{"hidden_size": 384, "num_attention_heads": 6, "num_key_value_heads": 2, "init": "normal", "lr_mult_up": 1.36, "decay_fraction": 0.289, "decay_shape": "pow"}
MLP neurons of a small language model. Each row is named by its layer, matrix (down: output weights) and neuron, and shows model dimensions 128-255. Each number is 128 + 24 x the weight over its row's rms, rounded and kept within 0 to 255. Numbers have three digits each.
A block is one neuron, or neurons of one layer that tend to fire together. After each block is what it responds to, as a language model described it from the Wikipedia text at the highest values.

L7.down346:117139121155123168133109095127111119088154132139123118124137144193127136119143077104084119154138102136137131133119130104067135132101142096123132165126162096126175124152109125134125089059123138141103137132104086127094095111126131121132127135120149136130099117167134147134182163146137110129156105135133092169154144108128150115137096127098134173117101161104105171163144119123140095162147
L7.down894:104097131113105153089112098132096137117100094143141101104090130110116117118124123149123113110149138118102145161115158111134149154118150102140125101118112075116129137110088139148125146157118139143106110142102110113143126125089095107114191159112132130128155132121109122147092151163116162123148112141100130131159160125125148142135131162100125097156097105147141128128120126109141164090152
Mid-word fragments and function words. Inner pieces of split words, such as it in obituary, str in ostrich, onym in demonym; also function words like there, to, off, what after a verb or comma.

L4.down37:133142099130134114148109118114104130088123168122128122156138172166151108133089076153158159107123130132121137122122100117125075148124174131170126108072102127143101128122173110142107124141123120091127085131069136127127130133119121130116131151134157140116106136169119059101140145160087079153092127108092098143142128132174142058109137052113118109155155087167136154092106132106122114145123
L4.down52:170143085128134117134101117141171134113147109129144101110095179113135109153132087104115127188099094112106126135152112142136100129145126112173106181111152147126147135167110089104128111112115137115142122132120102139104146140153075096093126117165135145156179150133122144129141119099108110144162164124112119142144103109093108132100175106137129117130115107158120123100105116130105182137143
L4.down56:145131087144168130145099105110144101109126153150140137135116139140119140132122113141112114155144144116111122148138119104125078083084125140160143081160108156125154132148167122139109128123107123099146123144118101131154157133106122138069123096161153141143143145150160144147139099144150145110141145139122087074124139100091117161178155114135119146108171128153099136125132097117130161109111
L4.down193:122137143155136134147149127138161158116098133123083091163123107146128174133166091154112133159133132121128136116158128123109113128122139149144127157129146108149136148131096185117112143106105152083111120120103115156116155153113162106107132089137097134147125105150132082090131132124155149112106115176113087134132142100148157149125068091154135157140143092107140151056148125170150187120111
L4.down437:130152135140119126135139129122139100105138145133123140083074122143196123166102122123155153152149112138160089143118139132136133125119109117145141153112126121075105088182157089120161122090084154156123133131082180114120119083132129120112113096134143155146152144134146148132155120091124126156136146132145135100127101177106137095159168097154139119130114112108142128132133154164091136134119
L4.down526:097147160155118105104119096136140159116142106187073123108137136121172126160138136109143144145081191103099148131126127138114124114106162137144140141161110137123143162159066123206098108106134140130113093127099102134081151121131123125113123137142134109157173127127060084162146131102146105141111132122113120114114119144156126116126124073143118126124124158094089124155133139125088197121091
L4.down680:117118144113135114117167179146139096132135156164133137142133162089112160112172131129114141155096089117102083145105127103124119113136116131127148194144109146137149166127160111137129110094147111062143078164121112095101128140178103107102125117112150189138146102126141100115154118124114107140112069146120141067144121150117133136121119115119142084146163089091076098126142097170125132141112
L4.down855:151130143144140119124123179140122103107121140125127118119103130103123133152099113103153117121123137168095138125146135142110159130126119127128128125138120148169158151131177113142117083138118146150077147108133107130058105133090067079119090131129123137143129163148131147145108139122082112066152125153124157195146098152123085151124109149090103108134090196100152124160180141128170155138153
Verbs expecting prepositional complements. Verbs and participles after a subject, comma or "was" that lead into a preposition or object, as in appearing in, known as, stationed at.

L4.down248:143137128132153139120117135108152135134090156113144144098117120185124145132079137107156183094087135153136082133144139110091116142144130142141120132153121143156144154125160143145139122126113137140146134100122146153068078161134114095158201088110165094137139109090096148157120143121096107111149116128152077154148121156164156129176089124118160098130134159144097114101082161099104130129108
L4.down521:092107119159131108115129103102141143081127156142113171137050111157097118148109142126157173147111102173133107104134172123106095155171088150088135125135092116128118142143117151128122148117145121066117106133137109107145163119125119078107114123107143140109122108144146150170092169108156160113130095142155147124152125106131143068146139126156108102091135128127106079087118124091135103131118
L4.down884:166106097177107095127147091155101103178110143122118151148146116125109080116159127129142108114095108127108106115123151129132067136126101173167139148132126088121117125125115120090121113152135111147078140142114147147120067119157123133181134134151094131089180095127139074113120094129163116137107142099135125111149134092143137138155131114156138096135118131148091131170121122110146140144123
L4.down1005:115144057095140136127115107139169158102144140092159152124070068133144105116119132127127140143114137116152121096141118096131110113133111155150141115096099120149150093163099077110112119149160098139158087117113132119131111119133149121106113117126127161121152134109142106119101119105148110093171139172122127105144045108106170148159133146149085105085150101152128120166121148142120108143112
L4.down1037:153127141170099128089080129104154099092124098123079137147105097169124154167185121113117127110139109125116136087108136080112113097156140099168122128157103150139106105112141158121117101104119098142187136143163129131132106139123116113118120111126092157120104105160128135135091108154141117128154156153130148116128108097131094134149137152121122175170115183107090121157161146130097128148107
L4.down1039:142123143129181149070148109131127109092089085114150177086140090157169148157120166121126137070127121180102138097115131136136124139124124118126146160140116155141134127108131134101166156123145157094111141129171135124131135100140140135149163128146170134129089150121111149142121104102101124092099140108141156103127118121097188095134146107124121133169124126133148139165127154114119107118111
L4.down1070:139109124131140152155075100099145132170122125138114109140108129174121138119145114161119109122125129138129172159122151161110149153123144133127058138119148105101148108115129125127138143169106132131138127143140136094110097131107104123087108155154131115161115134112124081146148135100123158170131132116155124099131117132149101146142096135137131091131082064138155103136163126161156134095123
L4.down1148:136117082135054141130105159122110122149140168121149124087124121107114113107210117085124172164115118078122147100116111131121148116138123112135139134115126127140092140131106139135138131144108137168159150084147152086078121131123116140077174109105140156131139155091096108123142122115166124097121117097169137135133136114116171148137110168124123112109103125145147113144127137126136129127131
Also, plus word-initial fragments. Mid-sentence adverbs like also, not and sometimes after a comma or and, plus first digits in table cells and word-start pieces (rav, conv, inc).

L7.down259:160116150138109138113105124143128091125155102150163129120155158221143120150109146043137129157130117144128184144106119109112103160102114154157149128155099158143134138096154143144159142158158151155097136103120132133125000102144109096116140153124092164114141122133127128168135146127116136108132123135124114153131111134156116090120129168136113132109117119101097147140137125094131140095111
L7.down413:125111092088119125084148117177161103122098099145156119132095135143146121116168117047093130111120152101152135104093115137104129133140118125146129108118143177168144161104135132074145114132116109153121131112125126126098111147143099109119110152124135143171116117122117160148116123177146138128143140154170119103104101141168119121133128132102116110135116140108059173119129137104152118146136
Table total-column cells. Cells right before the final total column of statistics tables, such as footballer career apps/goals rows, plus scattered prose tokens.

L4.down32:094153122150107151127104110159110149125125088138149145151099086125157150134137140143129134135123133146146102122127154128162116153123131101128136131136152143176135093116145145153156123158100136130129138145108155122125128145126140147128131180139111149161130156136139156072108118103154106162120105101100099124129125155115098137107132093096135149176140126111162136129143098146133103106118
L4.down53:137126134155144124088130088163120117164114132130169173109136096064159142135130132118114092158106112141116137121111132114119131168119141051139119116147159116137124159092124152161122132139122139136144108110124123111123151103144128147098139114167096081085123183134105153159110128090152121142094112133147106135127097124124101155086135102108138146172123086132102144152165145124116138131163
L4.down110:076078150133147153099121147099153146166116116168109154128109105062151122110130149151117145186103107118170147123154115137111122154174140090146139115085163115112107131131116144166158136091164127116116128113148131098149169144139114105094164126148083098110116126125143116116112110142113102105111152116117135111156101136130121150127108113131139135138099139143137122135167131163114165134154
L4.down231:122114163169160120162150129160109138181120179159140153102131111077159148122137119106112161129096126126136082154115102091118161150112123110095097146141161178133150135077153138124132118151132139106133134182112140110119112135130123140127173140125124141148171169143164122158115125102131142105124129184146132101105073150138120159094175122120129089123128137110073115190139109098108095129123
L4.down430:155137115147140108130129123101152148131150138136162161120129139152154116120118150144113083176082123181109099134161095124084172137148152111157164126101108161125125116109117128136102097135144100142114148132114151145115142110127094124104119108142102118118108159141091108111145099120124106138135090161159125156166115121125145104098098143106113147154151155126108190104077116108122127151145
L4.down642:141122118183154118119127154123170184129128137232090148088093146108131109125122130118113105174123109124144123100117119122085127156144130151091154203121152133134124125125118139131130146090154115074121117118121154145121150107111127120139180124119120154135126155098138128114125088105137114105130173143082126153103128119090166140140137133136126101145097142150107142159073123088088148175140
L4.down690:153113172175104101145120115152107091109126112110135101114142133116130138183124154121128151199098136143124140160117112145167119152125140130136099136097156109101147088055100115142132134127130144110171098103166122152129142149143131151116156105115119161108077123149156163113128109070134111149089106135142144129147126092137111134062128153136142131141129105151115168121102148143101161172068
L4.down1055:110092181118136164102143103134136149184118162130135122110162139034112133097137118137147129151124115101175132110171113127108111168139156115143130104122164112103128131136085165151172150139148111123170126126143145107135130108174114138060177154152098126122129086145147124122112113105120064093117171117127093082143087116152113112103142170123125147157148094108104127096115127156148127122074
Final digit of numbers. Last digit (often 0) of multi-digit numbers, mostly in table cells before a | separator, e.g. 2,45|0, 21,20|0, 65,00|0.

L4.down154:081095120171112141123148148112179136113147137110156122140145122121123108157114122136187145137110133098107113165131145108151122142138133099139100178157085093090157139132124152148103165122137136095112105110150089157130185139166144147094121130109082118147165065113131124134083118151152130090120136039130140158161107144135086096132152097093166120138155118116103111107093141157151118097147
L4.down507:131106140109128120153140141131100130149106128140084120136164158171118109156148153169119095144108086137097107179126147139123165168164170169140118152085133098119145139105175156134096143082110124094102155120105133140148148128108128071091109140146134151100128163106101152155159136119123118146141138129115107129116116157171151145142153118115146122114176111112114123175175137130098117148083
L4.down722:129150134135133124147130160122155136060112168115165080142165157142127113143146125137120183092114111101136121157190100105157144108154113102128101135163122134068145165136124154145106141135155160115124111134123100155135225175168138125093129131141108151162078076105093147111164115139162144142125155129162127134155130115083131145104133130146143118122146159130135092113102119141167126117120
L4.down746:129138171132080147118103109100113121107138136129100093109109116146124148156126167124180121134136152152151131159118083190071115161139105113138111124137158125108195138122094115132116156117142123119126144100131092148093096134135106123119092139111120114119174074122143095153130134104084113133157100119143112099134123189108144129119134175117121121128126106127092116097153106169135125119107
L4.down876:127116155128160146140102138116170102086123114183115105156148166147158134171103128201090089152138148133100080152094101117144097122128125112168157149113106165127121133115117094133162111145103154144110118146119106135172139135088137124097151148170106143083135163101127143124134156113103118148153132117144137120118101154099135119085123153090122096117119127144092137119169085084145124153126
L4.down984:089105115138118144144131085163112152107092138112149135099128102113125126115148122073146141099106125124129156108145128106117128128125146155127156104113166104117168147084112130131145110165119090114210089116084109127108181140159169155120103136146133112129166129168160151138131101130135135141132130142103105136112131124154118143093152133106142133115099100129124066100153150119158139143127
L4.down1033:109151159100139108181134126125134151118132138151093139109159135171113153164103111166128140145097172145123136143079112078148122098161171157118146127126105138130167156098073161108135114107105103121138136146109128137100129162131163143102160073126129148090118122149153136088126105140139137087136105125171126085172121128113142123080104116114128132141155110088112138143074159110133140172102
L4.down1058:163113130160142113140175115118183146115087084157073144116096111149120100159112087119151139164138159107150169140103135125062155152108129146136117145127166127112129191128139149141112112103093087125108175117138107131104138137150136101144146102142062100116107143120103104140100170103136108137122140101116184122116124095113134140152159115099160111112088110120159125138107125114137156139120
Institutional proper-name heads. Final word of well-known institution or place names, mostly the .S of U.S. and States after United, plus the Army, police, Circuit Court, Gaza Strip.

L7.down138:095123114153176112105105127133178140110136143129155145136117134128160121108100117165150089145126123144148166140134164158162143151149129118117104128101101129087115155121119103122128141149153086139143158120121103082147146150126132135104146113151107099138070152169099152137125102120127101101159098098158126083173084132154101136111088132118114089124130123180183187159170122123131103108131
L7.down1063:081128111150143189121119149117174104186158149128096117142112103111094080151136124144141161123131087140074109128121119118178138136102129186122127092150152112116145133137145113124112098083099087116121104120129124112110106095124130138140132113155142131125154155131151112122104131119145167123106127100129091154121115132136134092128095093114173124104109126102125118125149121094082148170132
Main verb after subject. The main action verb right after a named or pronoun subject, or after "to", in factual Wikipedia prose, such as issued, signed, announced; occasionally a following preposition.

L3.down261:144113104144100105155105127125124143117100093127163106084137133136086135133136143142122138165093124117109146129176133139118093189162085100135156118152185124149124180145103139142155095138150158136151143128125089114113075158099085098143089169151151105126108070113126139143159135115148125151142094124132098131141098122146137135169101183121127087156104137141103095095149095120109163125113
L3.down338:125169162170068111126106131110106158144112127139130131142117114115149102103110096077115166122116121114122104127150159121146146134088173147131151131151136123102108112144149127148129114123086123072105140150096123143154101128119104100179147107148148108103109133100132149152090123088090137126125131138150119104134152098149121154157152160138103118121147112120156159118130141115136154090150
L3.down818:125101105149111102141089116122134149111097116119109110136151160146120137136199167161117117193145121128124107163130160103151123118146097100119145104117129136138111138122162147129117115167101119107091162119128119118140099109146116137122139170133139116180121140191144106112157133147155128157126161100156097152134139096101087167110152126180091128132168139080125159134130123135100188094118
L3.down819:135128106101134140154144142161140089076084115161071096095129142114123124117124143144095145139113135131156162103140113141126100098142057136132107092112137099126109148116148139126161118140150110094118119145151119105159093120125120145127122160122136133162135109149142183112140136119102189094142186137135142103169119158171128093172114146177091145112113119082076170160129127130068108127163
Word-initial subword fragments. Opening fragments of longer words split into pieces, often Latinate stems like rec, fac, comp, ins, as in rec-kless, fac-ades, enc-ode.

L7.down867:141147135094111155130145147120149126131124202162124097143149102102109136166108112113137179115117116113154106096166110084114142170128155094136092131144097118136091085124090172167145124133138135077150158094113121156130190174112101147134136124126077156137165119110130129112123121154109128159148114130139150148127125139132127096098125080110134122132145080117111130176129107126113124116126
L7.down922:099108103143108137108127185147157142097093117132087125139130133121144128137114096104129166165114106112128106157163150090094118140134139127170080137140136147101110101128130130106151135146104132115144163127125092116108099110136121152135146130116104104107107087107162174071150107110108111126112130081145139141133135134165125103113143105123148105091140124137090107127138151115138150126129
Anaphoric topic nouns. Generic nouns, mostly after "the", that refer back to the article's main subject, e.g. the film, the town, the country; also pronouns like it, her.

L3.down241:150103109079129121146102137156106137138140131137133091144163103090124106099086122089135098170144113133130097157115106163086163136090126125108114140110125176117111156139151140098149147135194107124092126142180137100153151169108072072105122152140131112158130136103112152105135118159128132152154169156112157077089141126071152111134117101146134181099162120140141104143160095134164141123191
L3.down798:128163127093147129162126112120084121111118153154171147162167151105128111152126165088159147156136112138113078176129096132089126124128169168111152076120140158139100137126154115106132134131132132108107088170142136136166191107121116139141096150103135168147148081112108156138133153113101134126146130144119132102155104141124122114133098121179137142085127152117122100125119104163099152142145
L3.down860:127147113124125124164182129104085091163098144152145148121166107094126142094089092143156107121160164145190126165105103109113130162132127146146120086116112164092119169133167125120128140125118141137123093157137125148145155139086095124093107115163128103158165134165108157145140116146129171137160131125130134132132163133104158083131116125162115116124172139147145117144170131139128145138151
L3.down888:167147119058137125142116106148116093166136150122180095157141141113131116097106118096138137159158147149143130164139096115134129136110133145122146137124109157095132179140167134098128142162178101147100139153155130137124153132078136107090098115156139105164125120144124157121124117154142128137142154150115135098090137095122136055149084143171109120092154139121177128131170107150128157137155
Table cell separators. Pipe cell dividers in Wikipedia tables, often right after an empty cell or a number, plus semicolons separating flattened stat rows like "1; 0; 2".

L3.down222:111117117152156125153101122160163145091159149142131097082118112156156123143131145127144182098080126140118191112147094111087148157105107121110152166128121083135143123121093132197114174160156125150146117101120111103149184114130161108140138174155093132103158120116138139131122118151109154167124126107110150151140152090125095111087126150111095085074070113133109159126078134120135137118079
L3.down346:088099143134134141171147109198174170058123103148133127108138125156130115145124115134140153155084124106118108120152088099132105133162149105120165114135173137127122149122128119161118151157141121076131115126120165131096224125134114160139125129142091137113161114099107142119134129094131146156089077127116126139127116083101096131117105108120169094098108132130131142133102179145120098125156
L3.down363:125139161084153141132099198131144142101161138121113099157158077177121115111131138120132144144095138147133121147140080105121133146130088105143167160106100135118090118165161120139132130102156155141123119124158126128154197135158130136136105163203096146115128125106089122134137160131128154123110144098125109156190146079067078116168108098154103111108158120145116153123106143092155120155110
L3.down903:116135111105117113112119157122114142135118126165094128138100163102148084111150149137092138153097128213143157107099110132050133145152148123154137121108129079141102163123127129076116092096126134080183111124166151069121184113124166103146100155154127124113143149158155149151100123178162123156195125162128131092138103138134121135150137111093111163132126136090107132140091179129082133122101
Country and nationality names. Names of countries, US states and nationality adjectives, such as Mexico, United States and Italian, often inside table cells or place listings like "Paris, France".

L7.down285:149143131160140096132158117106096145158104102065123089157123117146109090095117126126144135156112109140115140140121094090121148097092139132119113135119138126118122084112127110146117130145113114137105114153131123142111119134170084157170128135091123138169108182110124087116130127150149098197164061138166158116166123143098136118109104169086151119191146111102144102149143125128105118103148
L7.down605:115129177129153085105111122065148111095139125183095156157112108132123185187104090141135132160101147145104173126128142111123151131138145137148147074158112135158157145136141127128106140119087151131096118128138102132132174116116113100128139173143100114106138103113135121104120122167125134180124122111119123115133131096137140123168123120122169090124130138100148120126152172137140142146134
Multi-digit number endings. Tokens just after the last digits of a long number, such as a final digit, thousands comma, unit (km, mm) or table pipe.

L4.down17:184088118127127131124105112105141113104126112127144142163094119188157113117130143125156114114163084089150172118117159090076108140106118135137149142141133173128118149155184115113125129129118161143112114122139127172133035134101104092160128141137123148107114159135160134113118145065141111135196135168109090110096097110122142117152049116136108162129108124127113133151107114114155100124174
L4.down74:114115146184144131108133138104134126118145122182164135088102131174153156097155140118172098145128152107148122146142188148115157139144118136121145142122090107187099156135114127126196182128160113148201085130146130077134193154117127096076157128136122117114137111127139130130121168139130136081105102151105135110149087138125149132126102128118153145135131107133176131118125087102086115148085
L4.down335:116134160160071141118143138115134122086151134172090139129095162155102106143095119107106154122149137140163137121127113124152097124119156105129129128114125103110126126125199158118142117151113102133135133133108114117095136164135111100120151138123109136102122140182159092113150143130119080133156115153151117157142116175162142146124149140134155091121100119157115118147095115119116125120113
L4.down532:117110061118157123100141120134186124102131088102176110124124148140133083150110095122119151129099127155135134108116145125126140163114134152146131142110126109133144125162136136120134130152110132102112128141148111117136216123130169128078130101167189113144118083152144120138131149120135159094149132093139121125127131142073122111123134119113110131111145078132114109109123109138109144124140
L4.down625:113136141141091121142069137169105163131140097118139103114146112132154089150142113173109173139092135097101136100127145119134131140158125132132142118140133106146117128145099152172159130167113152109129105148153099131162113128121118109130152150120119144114130129133126091143109153130116136151074143118126102108109104082186125174125134161147165116142075128135131149117143172107115117101090
L4.down650:144174097117106148172087101126113132132138140163138110160125143207121087119180130132082161172137103133122125125152093165093115157123123176160180116093152122114094154117131138144100163098174131092107156163104117159144103148119124119127140123144140088133125119130161115144126126125135102126165109113112131089158111138116086150112097114127156137120145158097139160135126100105180127157162
L4.down803:088135122195105085119133170142137128110103159133122118117089145124098134113102141166128149197083121135137131078150125144116148133089146179077159116148138135128149163137165145107140141123116167091162148119056112141135105135139153144114151122167140127133113109098127125116132110126119162117127147083095111161160125123142150127162143137150157132122114135148128148146082164101101133105097
L4.down1022:133149105167127147096145095160144126142134120124187106120174103150128164138140139160116110153116118087122168042117152132128102129120100145112152111081152116162118081093115120116098148156125122113157117118122131208125115120123121127090127152155166125111162137113091122168126127140109160173127095135089126130094140112162154121149150145074154115159109105098135150104078140088113150137107
Table row ends, word-starts. Fires on the closing " |" plus newline at the end of a wiki table header row, and on word-initial pieces of split words like un, rel, sur, Inv, apprec.

L7.down1000:139129118183119120145133087114129124174128110112118118159091091104098158142132100107116089125151146140136118143143121130086131122134118088158128164110108104127131107157108149096143152102180144115145141111102129103140089139138152112138155116114105114071118131144136106159128120111149072128152120133184144129153144140114134122112112113087154112132119099147096141106168130123153094106116
L7.down1040:157104131125141121125110116113165118085112092122143135122117120066091156162125100096077146122151141099150141160125116091156128123132109108125081118148118101123104106147147106117118108094129145111195145147136159139081224152117131142123153094199175112107105128146153144142137131120131115147132107136155106143142117132083148171153126166097136116140127157119098139147110128145120173098096
Mid-word fragments after prefixes. Word-piece fragments right after a prefix or hyphen inside a word, such as re-h-ired, non-f-atal, boys/g-irls, alf-alfa, plus some uses of "of".

L3.down224:126120143120126156083132159160159162105144165160071136112142125092135116110093134113122122187123150113097158121131107133101129149134144108107148194145173102124113162085125143142121145098160096070124093093125134131105166115122137104133127113144095132102066087139135137087111121135128085097114105101128128142144114124116172137118129159124145122140110128135127134107129137129156128168131
L3.down300:097072135145135149118139134119163152117096126155065130093156110095126106125130141129092156186094100184103136129130079134095123140135140112126134154124150148140162160082117110183151177115169115096121142100110130129139134100107105122150138120140091090149112149134088084079105087118093048131120149116090113113136124126110125157095145129151144162116134035150082140122110108140145137150129
L3.down313:127123145146108130126128161123144191008113120168099155117106137118116083128135169138124162164127164148126142146124081121124099131136141154086128153122139130113104139126117148163161124149163079092110138097153136132113255111149133124136133139123092150116130169140110141125118095118120095134156106155091125144140084120086148144127132128136125112165111097134133134171126148160116135148125
L3.down1064:121085130164118172099133121139152197108105134180086123093126133122140113120137164128155150158086176166089155133130084140092140130125152137145135173104142128112134139125126106164121141126120083103116149135099137102160133074102094147161142092110104097122106148146104101067116134086119156108140111106132130162140107108079141132152126134125156142124164082165108133124063116143131160154146
Final digit of numbers. The closing digit token of long multi-token numbers such as ISBNs, OCLC IDs, coordinates, vote counts and page ranges, mostly in tables and citations.

L7.down878:138126154157154156131132130133136101131139073174135159121113133103086158114151122122113112189092140106108129151112141141121114116159136118164121133119149097166100173120123109116112139129149138153143137095098082127112172130084110123157101121118150171126105165122134097151137105126120109111133107131116094095105108160147080123178115171133118115151164124129088121170118112143136140117112
L7.down918:077127141114082121127149108147081128083101115138087149104134113150139096112149150091122127108177098111110100138177115126109102105137082137107120123116129145118092115104105150132179178140138105124146148100135118151090220094131156114121170133130097173098103138114150162118119139106108131149147109155138134109126169108139104121131110131146105136128119102093121109093100127096090132156104
Linking words after roles. Connecting words right after a person or role noun, mainly "to" (first woman to, forced to), also "|" after Candidate, "and" after footballer, "not" after did.

L4.down97:124138082140141121126103093144120141114154095109106121152142122161156121125149126122117134115119125142137124126168127135126106117094123166156112092118140101137091125106121149108116144143115071093125102141096111110116112151107121082109130144115139158117118113108123146102067095153129158122115165137127139122139157150106152145138134125106173099131160114127098158136173118154092126122100
L4.down441:149122158142139144124109143137108121105136141099099128130114110092130084125124113144099147091135131132174126147187134115072150117144125089112125121167140160134094145153120108142101165154103114078106107089096148115165119174116170130106133119102131122106123132145145155113137128139115143144154126099146163125153125154133116113153115119101121125096110126108115114174151102121098160115152
L4.down528:104094154109122124089163078143121114145131108140089128069151150115127140103105152174120120167102101160162106092142130110115125105133154190119136125158063161115096129134153122139117112130102148149112084116159130149123182185119134104160120097151138140149097159157123127159123128105137147138089166127117131099123087108115083109085154141077117070153111135128115099112136109147102153072099
L4.down586:071130116111142095144117185108122103158159103142144139171113137111143118102131137140130132092199123145161154156147110115139152095111117154100159106138132144146118117105119114091142080157104154102129123163147088137121180100127108156093123084139130190183135122100121159126128142142109127115151113159126149156124171099115085131112125136138124128140110131120121137106126099106134088129120
L4.down950:117126149185140094139122159122151152126127093161097098155071102151122093133128117122098185176100121096121149161139131153090129128161150117124157109095149103085093143121146138147087147131119161089124114091118129119099209095130091139110127094134190117149174126107131129135120179153158143111116126145141118122126142142073160126101162148137126073115076161047109143125141125118119138140160
L4.down952:111069122129154128102130125114126149143092130126082133112131138138117163143119111114153136151085103154159117122167156129120139172146133119161144145104125150119096178145129152117164121196133138085133154134162160119119121124147105068093134127151124148116156162138153117140087131142130152135146147151134087149097063134066149090158112159110112138141147102103145121112148150094076115158065
L4.down1016:107155095135113103138109107138136154140095103194128122145174136156101164095118145117127126114139130116109115125086174117133122182085139132153078129149165093153152121162124124171127132146130131123148076117151132127127047095091116161145081163154115118157097124085136096198075148144149119123140171129118067119090132131131152156179128171135147146097150118126108133153135123124132112148128
L4.down1109:131096156129127137114140146106136143126119126112122125124139111151130142089151134130127134122101059119179117141130145135095118097158127159127104133177100110081111154130166158138117106121128159146128112072105145135105183165142141087103102147136185157144131163158114112098092143143142128116116124114169101155185083112119139177145122100189151142115157119135131103146170124165142127143129
Infinitive to and separators. Infinitive to after intention verbs (decided to, chose to, promises to) and would before be; also separators in tables and coordinate lines.

L3.down288:157098112106128128126136136100118144084157121160121137142120124122124118104118120147125106120100061156142118169168122146100138155095132150126123141110104098065102159117179109100092126157133127134157125079132150156125189115113098084137118142131159155135108112114120098127099156180130136104158142108151082111130096091120128119138112124179138119137133119131147109127146129150147163159111
L3.down484:126115132126121131099128118077088132120163121139117104140147140102115162104130135146112136150141109163164124177152156159078089126119162132109086143152174144127096150147142117127150129194131168120109126123163132147089172138116156080085124127164155129146130110146111093102107116157086107095151154120108086108110131082093129124131154167131142156133117113125142090107163136152132138156075
L3.down708:132070133154116164162155156128150150098165104143155143136120116136155125101131151145131147167116102165117079131130164110094142125125082096165110100121115096090146162129160139105092152158132154157127116145139129157143163148094130107141128159140138069143136165161140144080135098170070117105147128133136133101140130111099144135164097095120133103108133126087087104158136104142157115138106
L3.down1022:183150145102116116141136164142117120147179163128094145132163172155105149130168150133141114149122100087127160146133115131102112144133123089136092129100134104122125150174135115159139143144157134145114117094123099147136146132120119119121147095108097170162091128139125145172122076131130138155107105129164141113178113117127113141138115139151119101105085155158115164110143119115081133114135
Word "to" (infinitive or direction). The word "to" as an infinitive marker or a direction/range preposition, e.g. "continued to serve", "moved to Moscow", "From 1910 to"; also "into", "can", "could".

L4.down192:125154180139120154142142179103089075113091106158118124110109119078139123125062125098089148122121146098116117126121106121132095159112145116145118130102181139112124084152144136124109146133116102144129139117106172064082163156116136141174144127118113123103142136102094111128110115138143101104147142159118118159111122125132113124130161132104172105142128111110135147095138153167104120154136
L4.down207:122141118114133113143138106119159086143130092167164129128169155138128148123142133090108129114130092113144127115133117120138118106182136111130119140134145175126132103099080113184116074145134106153157131164174133107162167142104128132137116112133125149104140094167137153125124128154111137156154162156134151076148127171123149116141123144103130113154101130147107101168096112138154132139184
L4.down273:100136132106088126154119124144150180112141135126080110179137116151151111136095089092150144127103111105129116137144116170121137144127146119097113122142179129105122096084140096094134097132099119076135135171144210116154093100136154103159140189130096149105128107159184139128133127136134109133109153113139136127147167163113089129127124111096143088135104090085129087156126173080141131146153
L4.down443:100121108161109116125109155122165152125154114139144101082128116166139154158133088144185145110118166148129121158145130149124086148106174146117144142148132129124123123171131122111154143104109119117090095138167142121126067141124074102097136122077118140109142136180128131154110162137140093153112115118123152083167126143119070128144168126112129142177130158156115109113135153110132095105149
L4.down562:127130111151123133157127155136122143170135113165104129140135132149148074122112139155114129151114152184148092162101135122080088176120133148134120122139141183170147158113140143097114124102139111109133109096113156118096070133131123129141118139169089094102113141127114145091181107110114111090112098155093119134188112143106150135144105112110099141161117140144152096136150141104137129143120
L4.down892:150133109115132121124138175135163087060117125115133130111134115138159110130112208104148137109116140089119111113095114112155112141106107164127177095130126116122126160142149183127089122151157139106112190082137145124091156126139135138179149123098111173133142128096088154099130086127123125153175110155075145171103062095143164086109130122109142131141095147141112048176113102123144135096140
L4.down1028:165126157119099107100150119149148109144110099149096163137147107145159141094111134107115190100148143123129150143143173096131129135128084123123111161101082132109100120144155153145168131158119121120130126135106114125096119087107125129124096202133114147121127055179127091093142101175123136122130115122119139130118136131160130147126179157103082115151157093142152071152092152154105105108100
L4.down1056:135162117139126105101128165099097140132176149143119111134135141180125152135065142110137154106141165179155080136096135110129103163090135142119146102126096160105081074120117134120129176139148140101130147151074160149117082124108090108119163134111097143117143148109126144139135095156122148090174145143130157080135120121149104093104116146132067145168134116133132111149120136132115124118098
Table cell separators. Separators and spaces between cells in Wikipedia tables and stat lists, such as pipes, semicolons, and the space after W/L before scores.

L3.down10:125120117181139124120143086134179148122097090139117129119142111164170169114113123112111179162189129112095173122083167144116138139106181125098089164149129141148144143111124132155128137124107137113136129143121150078141111141164140126071171117109109165116149124133105095146136151125148132072122123125162122135133100140122104136130124131119138128125100122070137172141138122124085186165105
L3.down20:126152105149115150120098120119137137068157099160089161177130137118126153123081131140131120172122097119107177138110122118106154163159121162083156156152128125154180144124122150126135134153139166115106131072136120106129127148104149153110165132146141175128134153118119134136164157146172137125122113153111137184141131155131106110117096132112094082122131104160090128111157084150148128138150
L3.down590:115118119136106107114161146167125124066141135136117113149187136117142147175156105137099141147169164138108143153113132154125165107110174138105144142152102137136191116127139123146146129117078115129132095091120076153113128150144162170111116114113151150133148156129092096135153118127134147111086178098125134149129125137099089141165145141179101133123127118094095127127079142117079136103106
L3.down988:101100083165101142122127128159153115124125118167099133103145111174136141143121120128171173174133105099117135090107128104130184149166105115146103109117134115117197096151136122140123132104160139111126092078127127152153071175138123146118143144117139087157188108129150096102119164135166107114126130134136165130120106140121146159146125129131091097125151155130094139109123159160109134131076
Transitive verbs after subjects. Main verbs right after a subject or comma, mostly in plot summaries and reviews, such as finds, shows, brings, and participles like finding, describing, causing.